{
  "head_dim": 64,
  "norm": "layernorm",
  "norm_eps": 1e-05,
  "attn_scale": 0.125,
  "tie_embeddings": true,
  "init_std_down": 0.00496,
  "init_out_by_depth": true,
  "lr_head": 0.0048,
  "doc_mask": true,
  "steps": 13941
}
MLP neurons of a small language model. Each row is named by its layer, matrix (up: input weights) and neuron, and shows model dimensions 0-159. Each number is 500 + 25 x the weight over its row's rms, rounded and kept within 0 to 999. Numbers have three digits each.
Before each neuron's rows, "fires on" lists the tokens most often at its 100 highest values on Wikipedia text that the model never trained on. A number after a token or word is its count.

fires on: "on" 16, "it" 10, "et" 9, "ot" 8, "li" 7, "er" 6
L4.up506:527482543534461513510478516531504483490507506461485549497504525525478502504512496500525472538490514540479488521526487500492509466498524487492502449528504516514508488498496525450482538479518519505472510450520477493498490504494507509497470521488472525485481512467488515539502472505542477479437436495511525506524499462521479456488493456513523493566534510493515533508483509505493527491531501526503529484459506484486525503492497467456474494500500544537464508464569478541517500446543498

fires on: "e" 59, "el" 17, "ide" 4
L2.up1:521529476539475505455538474521485478512476500469512475529493471496468505450513491481488497509529470447510516545529478476509474516499454504445528481497490495446472489484479552505506526511475525490550485488504508542455469513509531493522508531491550533517541514487521508511509491530453519515500480496512487504498494498518558507505474512521478498497503478513514474479453502536518498498533539511483514491468455465547480532469521514477504506500492546539516509478486501508446490538520491

fires on: ":" 16, "ed" 13, "op" 11, "om" 7, "ph" 7, "est" 6
L8.up216:469486460508489488528498518514520459488507486514492517503460521500513523476531497537567509526498530473520462437540504459513475521468508475496519514465480475496466509472547492465496549514462528520482481493498465486552495485539478519515526496527446494490512505513448502485533471496518519526502561487503468474470450496539496491511503500510495518505485499473533491531528445515506511458526500483527504480491491512521455518482468516459528526511505500531495500472538492505481494532492480

fires on: "us" 23, "g" 16, "ge" 15, "ight" 14, "p" 13, "n" 4
L3.up312:499504518534492494503489497538494496498534490520474472498486514476481541490502565480464518497472491498520484466501507510511491528511449479506463530499523515487507531520516500520494477469491521475480476490483471460478477490494492532498516538500509543505476538542493509527541469466515455549525521493472566506482523489483471498535538489502491473470520518498493495576543465508496519477474524484485514521539488493463496463476486490463488491450523478498544477517493467501492546543483543

fires on: " U" 35, " I" 33, " V" 6, " Pa" 5, "e" 4
L3.up458:509497496516529501483489504458510457538520537465522513495497533518491464505518470481557494470455495489519518502490476470536524486469508507536489474566491498492503458484486517516484467508440516503494496477510510537474474498510480489479508503490493496453491464497511537522524480502481482500515540565504470523515519503519527481459469506484475556475487538482507512547520505522506496499463477500508494487539509496519494477532478505483502534451483529464504515552552531522492468548483464

fires on: "ra" 29, "s" 13, "t" 9, "min" 7, "art" 6, "ron" 4
L9.up402:500465514512490505459503478543541488499479516503488505476490505448490517540501482453498490467470512515547493531499513567472521502506531495469472507519479472528490496501488499457484511516535505494485502526491509504494478496518531523501512545517449482501498435457515481497492500477514512502462447508498486501475497460509504525522551489527557489507538519473543483468509519501484514513472498473499496533541542532528463495562491502529540464498469515509493526490478543499478489550490504

fires on: "o" 49, "ence" 13, "a" 11, "al" 5, "er" 5
L3.up421:492491515487467488507523489474507495519504526472491540526535492478448469434496523501508505509467530481516501533508483540531503482468478498505485466495506474471526491467504479481539489492512497473532512511457502470510524504500499489513517516483520450469480523468526508519537452489501487514532520472502470459489465523484484515511488504513482517510508582453521499492474495555487477501512542469514535530495511471497546524564468535509495463557495469530494475529481509520487480534501484

fires on: "e" 18, "at" 13, "on" 7, "tt" 6, "my" 6, "th" 5
L5.up294:453490521503487560471513509508515514516495489484469508463490523532518507494564488494530480496509507520505505539550500467525527519466493519511506519552496512447509504505478490530490473497499536492531510465458490530466487489524554512502492528477519440467518500507492509511517538522519514482482483485488500472491458470516496510484486483505473458491514472462509495512472527535485570491498448528463496506470526498482495499519514491457458447488542516528507491521501491465523472480551506

fires on: "s" 31, " that" 14, "t" 11, "m" 7, "y" 5, "ing" 5
L8.up137:537493476525480472459517481503488515476507535484539491435490538551452485511495523494498486485483540473513458538508513511515458466504482475488488545528460517502536493522498556511482445498460490495529561511469503517498472477502500531531509473511470474478486505497479510486493543475471531520494515519506504486506465501476492478529522518531513501520493527477517478475524539472492501479556496504511497480474535504455495496507503490478481521521541490536523521505510499451521521469449466

fires on: "ol" 34, "od" 10, "el" 8, " place" 7, "et" 5
L2.up108:541474484521511516507513495481506481441453502509503527493523493508474518525533494492515519499447504455525500467492487483464533491466517497543480499547527495521541470479497456544510482534490506490525476539515516505482500487501479513512474493499494536505444444504468459453504512490503463488468496469493478511489490483518530560515519452524521510498515512489500526481517509522521464530466505493492521539441479487436546556495513484499525482493503471500522525519516529507489517529488510

fires on: "un" 29, "an" 20, "ong" 14, "on" 5, "p" 5, "at" 4
L3.up239:500493494490506496514499492555513565497465483437490530459528459461521495480516536481517456532481511499495491516499518519490480520520494519524482528512444546546521511526487513545486485489497482452507497494495482450497503472488525435514539457485508476509493510501530466503473500515486511510482533501472546501478517568452502517542481473456493507545475549528490509475490503506473462499481496486504509518469456489513546514503516520498473497494514513497472525531499501494484528505505493

fires on: "ed" 17, "p" 15, "n" 14, "ight" 11, "it" 9, "rt" 7
L3.up283:507507494510531473518550492543468502497526517502443500489519513486465498486534518494462493510455504461531505523496509544523510503480473510497438512471513482483495510537492487529512498468503504491520549502438439449500466540495527491507503489516496520524511465523497540530527486458476500516513518462476474509528507526525486450529512515473526491463495467487526496513539487498476535500495526489521502477542509524487496492461554501478524525475518516534491507517513427495506498498464480

fires on: "-" 47, "ial" 7, " (" 5
L8.up417:520490539512510452500454509508453487521474508493499527535442497494514490511530514534527449529546509510436500504474460494511451475513502437493514513495492514517496508449480547484501493502487503520521535484504501429490521499512479527480491489499469512540499482547528453496520511476466495513495470498497485473532500545523507480480509489529481500527509526490495516502495527496520495480514517463555461496505538477502547529494508524517488504540466538490500474526446506509496511521468516

fires on: "lo" 21, "et" 10, " 2002" 10, " 1998" 8, "ist" 8, "cul" 7
L2.up95:492512470487489477526477475535507482482502462468522497510489499456493499502483464536476522536485519491463518504497486508477483472474545503561477494502521479503558536509470517502478484518530539518503513515476479493483534488450500490521482496506528494484473526507524486466482510492489486519499557497446513566548492493481476524468501497458490518519490473519475502516439468494500479505504503534516486506512509513520501531545505463569489472509546476484496545474523490488495538531445494

fires on: "if" 23, "an" 22, "vent" 13, "ven" 11, " commun" 11, "for" 8
L2.up77:498570461507533496509454521475526515494529511485503476486558499490500512538487492510524479501469474496492490484521520532511524459503539482495533547473475505487497529483501467535486507531479511464490531493496503508498495484497470463480472530460523485478468528461477527485483476497481522469509474500514536513478470519493481498470501504497515516490496504546500511549541505519464507469483519453547476483499489480490478518447492545522528525501502535573505514476536442476534488490502471

fires on: ":" 29, "b" 17, "ring" 7, "===" 5, "-" 5, "p" 5
L5.up254:494448523529476517488485515486506544482481520522515468488534513496499503516493509515500485480539510480530509522498551478538480501489536468516513498527571475469483506479488489472504492519484504521473519494452536461481451481524503493452483510487494475513507478543493501516488500542479492510459486485522495511498522479533517486526541513453499511516484497520518489458565544477458473482504505499499456483489487484478548516530536490511476522486534466482478561457486478487553490478485527

fires on: "d" 29, "e" 15, "ad" 7, "i" 7, "A" 6
L8.up308:505501518521492514511522531494549474516546493498524512497542482473468492523510509502545494500545540453489496480509518473504509462506483506506516455485536511539530495526520558461506532513481552471508516533436497495503509482527513487438503474506546489506470485528495497516524524477516513455480478494474487443524505484473513485501489505514490557469466508524483504496482513523466533524466529481488497477457471516457481522524462501490511525533465511488474497475502478493505536517453501

fires on: "c" 27, "ci" 16, "n" 11, " U" 11, "ur" 10, "mi" 4
L8.up471:537494499473517555517497504492470463505500503496512482517481514530519532515475494466517499514433508486460528508497512498482523531490501454518513491511538489524502491464500491508514513512460495462499525481484475498477503513505503473524502471516520486561545518515504524540558488480499495557488481524467480459496505459476521474459465512533513441490492501504540508503484484509493519470530510435507526510434494502532504489511468484468512472521508533479551542469507541479509490526521491

fires on: " " 35, "o" 19, "as" 7, "al" 7, "el" 7, "go" 4
L9.up102:487472465493453496511535457496498495503447483461503516499498481539496458512507495504502483474455499499486508511537479527531497475542540518529524487490509520502542544501532501545538506479470474498523552522565478496460522490469476505502496546467537488472479512513523520519514496503501490501549453499495531482518498478524448505502515487497520496480542516486506524516494468547477531486483517501449498468500547479493544495484488519512511493519522525464501496503471477505459453529505458

fires on: " |" 56, " group" 8, "ide" 7, " operation" 6
L5.up346:517490520475503520500474515528485509451508499501543506481477464510505535510544543483516488482493489446539510483538501547497493483535495493499502487481480509482475552497484523500504493470483515509453469479466502531504510469533494542476507525455518527497466501507491526479498539496533441481507501498459492497488454487471502525530478470563483489514545492501492515550487488475499531508508504477522525526499464437492569479529483489519478512452499516508510507512493473500540463533470504

fires on: "b" 48, "ab" 20, "ve" 6, "e" 4, "ad" 4, "ing" 4
L3.up226:514472499530457508508523520499530511516491487495544548443463486520515468513462522434498514473520482486487461530515524494493494504465478551518533509475537476541493509504540524486502519570475481493441499512466500544502500515496492511489497481487481535512509494498475475519534498517478499533532466516525514502491489489469494516509447499476507530510472528509477537549465453508466517462517495509520533489455512466494473542496456501491509504518485507518466472461500517487486476530510503

fires on: "or" 19, "an" 11, "ver" 9, "n" 8, "vi" 7, "at" 7
L4.up172:502503513553541519522514524514503477528451529452535519488516443467488511501520531507503466536460518513500465525498501524477482488487502514480471530488473473527519501488497492519478504435516542542503491496482508515495466490496543480547486521495474462513497534489462536503484462487504498468498489494486546525523465430515541498519477517492499481519449516461479494523468515515475484511475532485508487500497447492502550507494547493493505511491516514519499491505471501521556490500552486

fires on: "r" 29, "ce" 13, "as" 9, "or" 9, "s" 6, "." 6
L3.up56:487511484499520454512483499493512532467479491471482512521485547534513505501480467494489520514474511468513487495520492514467437466518499500528476519516487483486481520508514503470494537505547522528515511506471481507501540509490519540477497496473482491547472515476499441497519474579480492492446532537484511488513453478508511511489500516564488541507497490501512508488451511512450489450518509510472500507542535497514507491531437507509509472488434505489504508521539529482517544495474502

fires on: "ad" 11, "gre" 10, " large" 10, "vol" 9, "ab" 7, " great" 5
L3.up261:502445493499476471545470510514530530519490469492531527465520488504530471488494484458498533486494506498503486545512522539546503505514507475510541533479474509488492524511470573475505502535471501452485503483513514505474504473490482509501496473511536484520473472435485438524509492500469475494503478487545525541527527530492511494519512534518491514543458466513535454489487507506490522520476522474553519477488494485492506537478524500499511513448494485517473496490479504534460475554501508

fires on: "-" 34, "un" 8, "act" 8, "." 8, "born" 4
L8.up498:533527522511493457496467540471505502503469475488497571517529530487521507499499490547551491517519496534481498500518483519518511499521503525501489533507517513505476511481506521532446490512507489490591494459498443509452462491457475463500482465505491508498511450504490466522490542486480486486483499471506479514495478498540487470484534490487495516484478514529530501497478497503516533507523527524534453489476470520456502501504502541513503498515507519470490547501524508506515509471425461

fires on: "ing" 24, "tor" 17, " San" 15, "ic" 9, "les" 6, "ed" 5
L5.up189:499513518541495496456476526525482487468554527504485508506491460483459512468448507507522461524474499532537514542502480476496514483488540489505488484475484492493537503540526481500539505480457489481484524481463486499482495539495469449549492478499500487566494511475495492519458511456497538509513484492516498506527531499493483473512491513514551512520495495485494492516511535459539474492502497510535470494522514471456483529512507504475551548514492514488471484478554507547535495487509445

fires on: "ed" 35, "s" 12, "ing" 9, "ted" 9
L9.up236:503475452479497483510512496485457490487522465463538509458478509502472508514469509484517486487477569491500504467539513511530512509521495462496446501517523518501536513464471494560531479521530530450481514493512505550478510528493484504515531500552490532534498530548459543486481485507491521534499511501509504487532480510470487503537462497510520488505551506497485483506507488487519474513507523507501504484449477458476474480539474514491524433515495496489522534502492497508451519558507507

fires on: "it" 36, "op" 6, "ot" 5, "ep" 5
L8.up37:521477507537497492493493514559468519495470508473507501497461481511523527493505482447554493475463499506523487496476514431495536451476465508504525471484487508501511476561499486489489507515494469508513482500478531525518553465522496528498503527529443473469493522527499548486506487501489480536528525521527502478510469494473492536515524511504504543500498491489507489499496469547472444463516540479509504464452524500509492508493531504433498504534472478516486477473542509495488524499544500

fires on: "-" 28, "t" 19, "s" 6, "int" 5, "i" 5
L5.up340:489511487494510471461486516494478492496540489485495485486514485498494477482515498498474478495489515519497521482487501532482411488514535434468493552491508530482534463513525521483475517483494482515451536514486531484482503533521503532477496506531492528545421457507489484527540526488496477523514491518498558463514517535529517503503480500524502528510507543532500502509518548477507465507533542496509492508452503487502490525484558477487508500510499490493462506469513495509504461510490431

fires on: "und" 44, "ot" 19, "l" 5
L4.up154:518536539511467482527500487532506490523538499491506510509453511520521509510484501474497457516552547509455511518497532520474534506485550456493534519541513546505517498519498565489495501491465499480485466498545483507478470475510516494504501487507492510494516491523485461478426525475521450498488519519465487485514509496543516508492496458475464500462517530453533494515514468537498540476489515485504503501465512495491533533502506474544473474458517523466481466483471518468502524487499467

fires on: "tri" 12, "l" 11, "gre" 10, "ri" 10, "ja" 10
L9.up37:468542489486453498469510475492480480489464505494540495487507489482529483512497481495527488500491537498512495472486508460522531449537494492499486508540474535507522511491509526497494544475458475520468555473516475536510497498539490474497511536521499515515463465521531478493461486491510484498456534524509470499516539510506455530511471494476514466549501543530526542510533473524468503537457475475479489496500455510466534515459480529491561505500470540529493520493489523474536488494475507

fires on: "us" 14, "ea" 10, "ations" 8, "ting" 7, "ad" 7, "ity" 7
L4.up367:517475496511528496487489530476523482481477488517476503533524495479477566492527458510505482487527482511474555559489475491478478506525483492466490526541480523539493505523514488499506488520516524503522529530492492510530487479442507490540464482500509497517536500473498512469513471481489470545534524486517509482506528477506527505515490470505512512494553498520463494443474484529475526510520505480557468504474505485485500507505532455477467517441505441495501523442544493528479472501510463

fires on: "e" 21, "che" 19, "me" 13, "st" 9, "int" 7, "ome" 4
L2.up413:566469512476512454514477520488497517522483451483499517484503492444507518509471491535462476488477534511493483508497505520515486465470487481527471498508497444503496532490504470466521485510515545493472500519522495548461469507510510476492487514491485499511490465534497504477544509511548519514491469530445515522549498493477509525510537481465521475480556510516481504556455488528556525486506499535540493525475491478508506476519485465484452466486521503529507481471515470501518473539520495

fires on: "l" 25, "re" 11, "ri" 10, "op" 6, "ci" 5
L8.up263:500517456532506503496533544444511496558492492513502470464527481457519493475509452489531487542474522515512479491507486558476516483509483482508486510492520529485489510478539544502532562504545547519496503488487493526498482472529530488503479506503517539473507459501550476497484465507466481498502471513465488506477519506476489537440519511506451521517498508503498489513481453492450497530489499509490548510507442503501512528494519553464504507509476521517446503508515486494481496511500468

fires on: "at" 13, "===" 12, "round" 11, "ing" 9, "e" 9, "amp" 8
L3.up137:508464495513498517485463520457543517481522545509439491503479504541506496515523522511507464467516475512494526515477536505520536498465481489482493500462498487503487495493522513581490524474507500453506493518450494538474511480561511493507483508477454477484492517490512508535510518505512476455542491522517492481554502448493512494490498509494496464510499492545491497551488514479516527497505484509498479500474543499485509527475480489457475511518494500515481536496526463434542492481533560

fires on: "n" 17, "ic" 12, "che" 10, "se" 9, "ner" 6
L2.up331:453489472493540484473459505503470501512484512517499506482501489496476506500489449507521501474462499502479522518484505511496512515528552496499518554516457513490495515498500538474497500493492512516468536484478480492490517495501504529494524485505517487550423521530509438503453502511533462504462530480494491528534505503515509491528538496494454499524517487462550487486511522476516540521483503460542494469512548556483452454476489524470480512469554514516514471502513509536477531517491474

fires on: "x" 28, "ne" 24, " O" 14, " same" 9, " that" 6, "it" 5
L2.up443:525552532553508511485467509521482497471488473522500524485522451498507502546476457493475450508458509476551450510505494480499504527480517460507514480481494505516528554517498523483503509534472476507460476468506496487492475481478514497488494491571466521507473502525478475529488529521503503494470465551508529519485479490520489504481498533466510466517520550492490476473547539505512498493533473480522501521514500499504484499478518502538503488449505503533545519472507489440510479448499490

fires on: " U" 53, " I" 7, " Art" 6, " Mont" 5, "w" 5, " Nor" 5
L2.up359:519504516527511484481465519461487467484537467491528491495523479531514490535547463506481472500467500457517491484502491477537527528493482480497543480517457519486489490507512533507475519529475533523520511496448506521495508454495495469472524505499482545522469475487481507469467528494502460557490485499490502538486495472482559489487515473530506463533481499494515510504469510528515477512541434515531479486510509523481546449516499518566486494431498502500519511500489527534485488502489472

fires on: "a" 14, "e" 13, "od" 12, "ol" 5, "es" 5, "am" 5
L4.up453:503515465487507505508526490493462483445498493482504484489523499441504487537480500485494477496474495497495468521456490491481518500472497468548493508494496465496537508492472500508524508521479495517536525511528509526503470522474483525538529530499552519495445469539562504515530441548480493495511499473477473511466517515495542514518508550510502500462494491501510511499546466510507545470481543507487513531464465508493562476526521480500490497472494466553473489471531468497492553490499515

fires on: "st" 23, "e" 17, "u" 10, "op" 9, "ip" 6
L2.up417:520499532543526452489547494515527519485436479449489499476464508488524504525524481497508491545466516509495473507510519512480496485459474496536503499520464430483509487506484487460523522489503505495450471516504473500509520521490505487538482532475485487459485458468517547490538423523492529504499505519493540516520522538503465495469521464507482493470512513525513518475506497522486519456505502535489516493544504521539488500501539508440479495483471514492506535529471467505517514512518514

fires on: "ip" 23, ":" 19, " |" 8, "b" 6, "our" 6
L4.up64:486502475510485484491537511486542511434476541510488514469451569490508501528513517485541517481493512478516461513490547551471532515465517474498504507468516516482493514478499499515525486460484493504431506529434491483523487453528503535483486485494486503521483521506473498523521479510518479500519530466484522522444486489506504480482520513517506501535478546508504475520522505489503450498454453508508505489500493522479569502487524538486526478507476473473511523505532501524543519488513511

fires on: "l" 24, "i" 12, "end" 12, "os" 7, "lo" 6, "man" 6
L3.up496:486514478536494485530492460489511501509526549483535478493472479462514500532486502491478492503503453477467572508498514485499507514508555482489548494518479494536560515478473522479515478511500513474503477496504501507496508477485462490517456490532540499504491486486473471499496482470493496442517491530479519458525499481550477497518500471471459534562502488487499552521482532552482511508527533475556482524484533469498514520506461478528500530511484492456507501467512489497555496490498496

fires on: " comp" 53, " Comp" 11, "op" 7, " po" 7, " Po" 5, "it" 4
L5.up360:502525488516484505502510504506466493530503444554498493491507436511486509460517498484467500497467522501499552521497505499548497502477493449496507462498431461512512507501495514538506506507444479563479511537489476502513511476504478526533507452503529524476483467489481459547491486521487458492536506482486485523475540510497480498499496481491461488511499493529495472496521448536490501503459507529493526448497503530526514532482582520529521509492507527496490525525535486502503480479501506

fires on: " cl" 25, ":" 15, "ish" 10, "op" 7, "se" 6, " gr" 5
L4.up275:471462503485500526525495500474538463517540490508483501511513478492520537492528554474502484499470501492501559493474486479520480478462479477533514502463508481528472526445515476489513479467480532531510563510517454508499502483495503509453478492516505510501497510470549496503537519521500520522513575487524487437434508481486504518550457531491504476511489488478470503534535494490502530517466503473477492474486459546511497541494502507497545470506500510501484480488520484512497465529515512

fires on: "th" 36, "d" 11, " years" 8, "st" 8, " Car" 8
L3.up237:491509507493499495480478494452465471534510509456522513535546499523496523497491501512505500481505535498516482467533489495521519472459523490508482488506468534449484498518493478483490493501489482472497504553560528544526478534481447490493518549518486521475479492574489512486492533518529509516499497493503502506491532524523509456486501482482518498509525484470447495524477533510465531489596494504514457483486503527520507489452445514498488491520486470500498449522494512485485482514468477

fires on: "ed" 18, "vo" 12, "vi" 11, "d" 9, "la" 8, "n" 8
L5.up81:417553519537502481456456542481484481508512522479513530512515519473487527497483494514522522523509495469503504451497485509493497491500457489515520487550497462482529522468492518552514510507483488480534521534498486519488512458472494520522462485536479474484479515498478475511479482482492510519508496474503506514561529488516489480486543568530447490499468520506531481459510548487484474475541480495508524489526504506533472540528525503500501477466468521498481476532513498470511514474526470

fires on: "old" 28, "la" 14, " Division" 8, "bert" 5, " game" 5, "ock" 5
L2.up143:516525492513483472530505550488511444471504505483497544510536500524512511461531503504475513498515468482507501515507460476439503511507518482539462495481498506486484479509527512509479534497534551504482496480495492529546539469507469476517485512514498513513547487540512506507538518492533524481521498511523519503495515512477467458488500522517520528495457492476533476507508470526509484473455496446501503501514489455525572529509518510455479518491494454495429551491483475505495509441503500

fires on: "n" 33, "z" 9, "us" 8, "sa" 6, "ab" 5, "ea" 5
L3.up224:514508485516542496466475498513492487490475478538515538486528524461483497516468499534523451506520478504442544490556511481505503482505491476525487445469523473524560542499515496473524512505516492518511510490477495521489473490472477487503458512477489504513488531485485500541455494508469463535485523505552547488496509489482531518523495460469494474518534527495520506480547473514523498509498518548494451481484500481475523500526544498458512461467491472498535466482489536484508471520532540

fires on: "ne" 15, " of" 14, "d" 12, "re" 8, "°" 7
L5.up314:491509491467506501495484492497451500519484492481495468482484482477476495476477503564496539529468512498513484463536431447465558474513522489537511456520486530502475482500520488523520490503465485521475494484498499524447450501490536497509491482522509512481506484496502491530504495499529512515451506512476520483527535489503535555468493501481519483492497486479492521498518521488542525530516518480534492487480536499507556535499434492521512508540537453520508509476442476489480542506496527

fires on: "th" 19, " Hu" 11, "d" 11, " Ch" 8, "li" 7, " Nor" 6
L2.up41:520541503517457494452483531472500524514513500473502516501479478505494498500442479455481513543498511520509520497563525523491527487480524487487575513514507510473529517465512472469512461551439527492492493522511530516498494511513502497544510540489503534531507511529492496461468496471514532503497467516517490511466539501470516499470475470527464485495525480518498497522520486508457480426527485559530498487510484501490497477499456469482507495479496533494479512498512477530505471530454498

fires on: "cul" 18, "vol" 14, "ist" 9, "er" 9, "ant" 5, "br" 5
L2.up53:525537491483506499510498510512453471496525493495521504510494559489501497500476483516496488520482505492523511517518571546481545503517526503506516509464505478490488491507500525489504538540489519456464529522498480477520550523502496534473540516490488498436509526520524527510462508499514472466528483495461486551534437482489497506451515474527515519509509494482462520475446477502458486515492452528524511495468501513489469549463533482495476507524478460483439507481504499511491530507473497

fires on: "ed" 46, "al" 12, "s" 12, "ted" 6, "ment" 6
L4.up354:497471482503481511469512474473509513506488518496530555516479485485476520510498509519510488514498488504493463459530466524505512507496554471535519513510519541484449480516479534563547493454468526509541481501487495512534483526472493530483489484496490501505478414502498460485524513535460470513527520518481482478504535481495499516457552503518492476495502510470533489498511497481499489478577510478521501496485538474470544499486491480489500457510469501501508500521474528564527514480495469

fires on: "d" 20, "c" 19, "al" 16, "re" 8, "m" 5, "the" 4
L4.up254:506499475515514438493467493517485496457503461519499522455543513480500533464472567534484544490492510506555462473510485482519453461516499494542490489545440497452479487505511470485526482523490481495490511443542513511467469511519481495517488505520555515484492487498544542505492479508491536505472516501491512500477543514524524480499510498552503496506481483469501515465476517503502485451494505504506518530477523509498526483512519497548498516522484506490506495523475474552506526490554492

fires on: "s" 39, "n" 14, "er" 10
L9.up454:493524512534529457466492501493482501498486494484488498481509520515486519515472478491517462509489505517515498504522505509501448464481419491512472554515496546462469464486485530503473512505533506471512505489459465491482493509531478522509516495507482512542505499491517486488471486500514508497501486518501526532536471459512491490500514498582453495539508465531491513464465509493444554507556519498532518523520500542486478485524534494494532515470534527534445518533501514519495479511491456

fires on: "e" 14, "er" 14, "d" 12, "a" 10
L4.up249:462499489481472497469504496507491512472498470486493535502524540497526516500482536477473495490492543511503520529546471523482485514517516507492488517495507500498546510528502518524515489491446497527484513477562504485471491485492476494486466477557528525490480484540489454519487489546487499495533504423463493522487497498500496452457488513538471567499509522531478534522479480466454530463497535496536494495477471546543531493476478519540500478503505511549494448505483504502483506511499513

fires on: "n" 35, " She" 9, "m" 7, " |" 7
L5.up168:491543553461503467494471521529499468470497463479515501503469504529500536483471548506455489534513479488473459515473534491497514496497459493531467527520506482468510525516489509517482527475500514466479508472469523512497481493496554510545518474493477533477531487552487506471479479506487532495519455534505502487549471471465497510488471490554494496514522492511526563472528486536481531472514481428510522510507513483514507494524486481484481506475525482493502501512509508554539486528528480

fires on: "ho" 17, "la" 10, "ca" 10, " who" 10, "ha" 10
L8.up18:471527563516473459495483519501500545481501494526494490484498531462492553517499530473526524459484531493526457507544464518500489472487475510507516489509473514494528486492503503516521466461496512472493492460473508487463526548488470515466492535492522467531467528521511494508476507475504538457512534532504513469506515440517523477491496460520488527526489513509449528499524538480459465497460525522506558501525499545498543535491515474463501479510510521497491483495486513514482448489505502

fires on: "k" 19, "c" 16, "f" 8, " ex" 7, "at" 7, "ca" 6
L4.up324:474464534504514467492452501484509540503548489516521485467510489535485531500471533489481491490522471512462487493515465503519513524523475491526453481479511546500537531488478529510515444510476527518493505474482482446471520489495503494532465502504509479546487479482512457480539505535475507526525511499498469520531520462482523489533543492532560513496481479492462493479437489523481463493470479508522524545483472526500534489496551492501486507458520536529499523460480508517529505512511512

fires on: "ing" 28, "w" 12, "s" 11, "ck" 7, "ed" 6
L9.up118:513506525518497485491476484465511485529498508502488472468507513501497547526470480523518471466463492512490489507476490469489500480452471515475506565473507497484498544478530502507545484515503522473491485548437488501488514559502539475501510506531488482510517484485500527564518499515519522474530482513469491488467520539511493463518488501502476526483463480470499527532502534493499493525467511536519445487502498484457540512489474504481516527524457535527477463462553528447518541513496489

fires on: ":" 51, "'" 12, "ci" 5, " b" 5
L9.up309:517463504495515471526485507500433495494500514472451481482461459487498535451491508490526530466490485514493462513524520451519543494490511529537528434510511510495483511514507456553529498490513478506482485507471499451520544472501515498492471499537563496503524482507549465452536525474487510515513513530479509491480504494526516486483511489516486515517499475491517537471461488516495503513526495489510495509471494505468500475486472483455506527505509562503541501468538526531546530493482478

fires on: "c" 18, "an" 12, "al" 9, "ide" 8, "op" 6, "la" 6
L4.up468:520463512501499581499459446512500492550496488522465495457491466493465543518506525537496504465555489448497542500467473465507476504543487497474516494518497464461502483505501523493481521518490493501521471496471492519496510545506488501512490477514508502529497536476547475451522450546466516514521481528468471499469555505501519503515478507511478512527521481481489489503495501489507538475481534503518485523487487537476538524463486511539564489512502502512460523505508515521482508518480490

fires on: " |" 30, ":" 13, "ol" 8, " T" 7, " 1" 6, "ing" 5
L8.up275:515535513503478479475448520501490466483465516573494522483542504492543508469539480505491484504469506453508490502500454521508553495471475513502482499473464543485492510515502502485484474495479480526485516487454474486511484542496536494496532513521484505490517467528525513480517510505497493499494493485468486481575452497504505507488482473514453574441560523535517501505516471511488529504507510508473525481488479484504523520554526512483498534528532480509469458522509504478496469501492502

fires on: "n" 26, "t" 20, " an" 10, " the" 9, "c" 7, "b" 6
L8.up116:482444489475466518514471556472481477517466458522473500497514512525554530478513485522496452491517540540470511510506530514487525497497478461470515479461458529500464488515494469538510502494491535465488508513497526477494474475539546507513499510473521518503510454559538486513474502492483491506488497537476500485495471465507501463533519528526465483505480515496516566502525469496501521477533527452535489513492515513543512512503480514527504505469496480457467549494497518508502497511505451

fires on: "it" 14, "e" 12, "am" 11, "ni" 9, "di" 7
L3.up381:489520489511506504500524481502496485475525484510455475500469462528511480529496511501492505513485531520510527476494492525455522499495536442500495536531504489450506520482502493507483524507489514483478525533531501541510498508539507535558483431511487451502434474548526502538500518527507481492518502519488474490477523495465476482519523507494512528476542469528525524473475515501538476466476488494498484493509517499528520485491485476469482505513507470568458519522529417481541506473508512

fires on: "re" 20, "th" 15, "et" 9, "on" 6, "che" 4, " following" 4
L5.up450:494464559522438523498499489529492502499523510473503548501466519544527491523496452523447468461528509488515524520498464504507547511487519516478527505485514481521497505523507508467512477499480469519508521505485484512499487473505509514453522524474509472507434516465507474544503528494500510436463463524502519513509533533497476476470508507492483499493531476484518514450514543499495492478525466514554504490459517512529556491465510540482480479486498486483521501467513451488524517503535497

fires on: "s" 36, "ed" 19, ":" 8, "ent" 5, "at" 5
L8.up208:493492474562509468524478506458433494508493506454491500453556490479497503539493487534522448533470487495518517440503493511527509513507543471500520487539551489490473510496510494526537475486444510476494483502454526488555519512476512518498501498499489497536499462488471509483475507505492520499512561504485536500504505453498528478519526479520502495529508536524492485526546500493519465532488478489514500511489456492486494490502483508515493469521539506451521542461503479552530494500497498

fires on: " so" 29, "s" 19, "iv" 11, "ed" 11, " So" 10
L9.up61:469501497513521489531503471526472478513493479502520510484506474516501536497485491514474431541485509458458525534504530510548514514539490506494495573487511551477504537524484495493475486465425519475506510499489502491531487455529451500507537506536495536501546471494446505522496528487502509453512475512519503464519544460498498485468494466491524513495502524520495473474502493546506548471490490491520484465550480522470526477503527548492489513492500485517514484486513486498483481469511494

fires on: "er" 19, "ja" 13, "an" 10, "on" 7, "le" 6, "-" 5
L5.up482:517515524478481457460461477480505505489483484495524559479556492545487470543512541532496488476491490491493492478482456527493520487462535452508560469470522516480515506494470516463478500505527493513520491469471538468495579522475536490537477498522481538506466496527540425506476512506485484516460519473508503477512497540473471477521495501493493518505528472489533526511520538514496480509513474464514472498536506501477520524528473537525487490520507491480502509481507499500530495508490484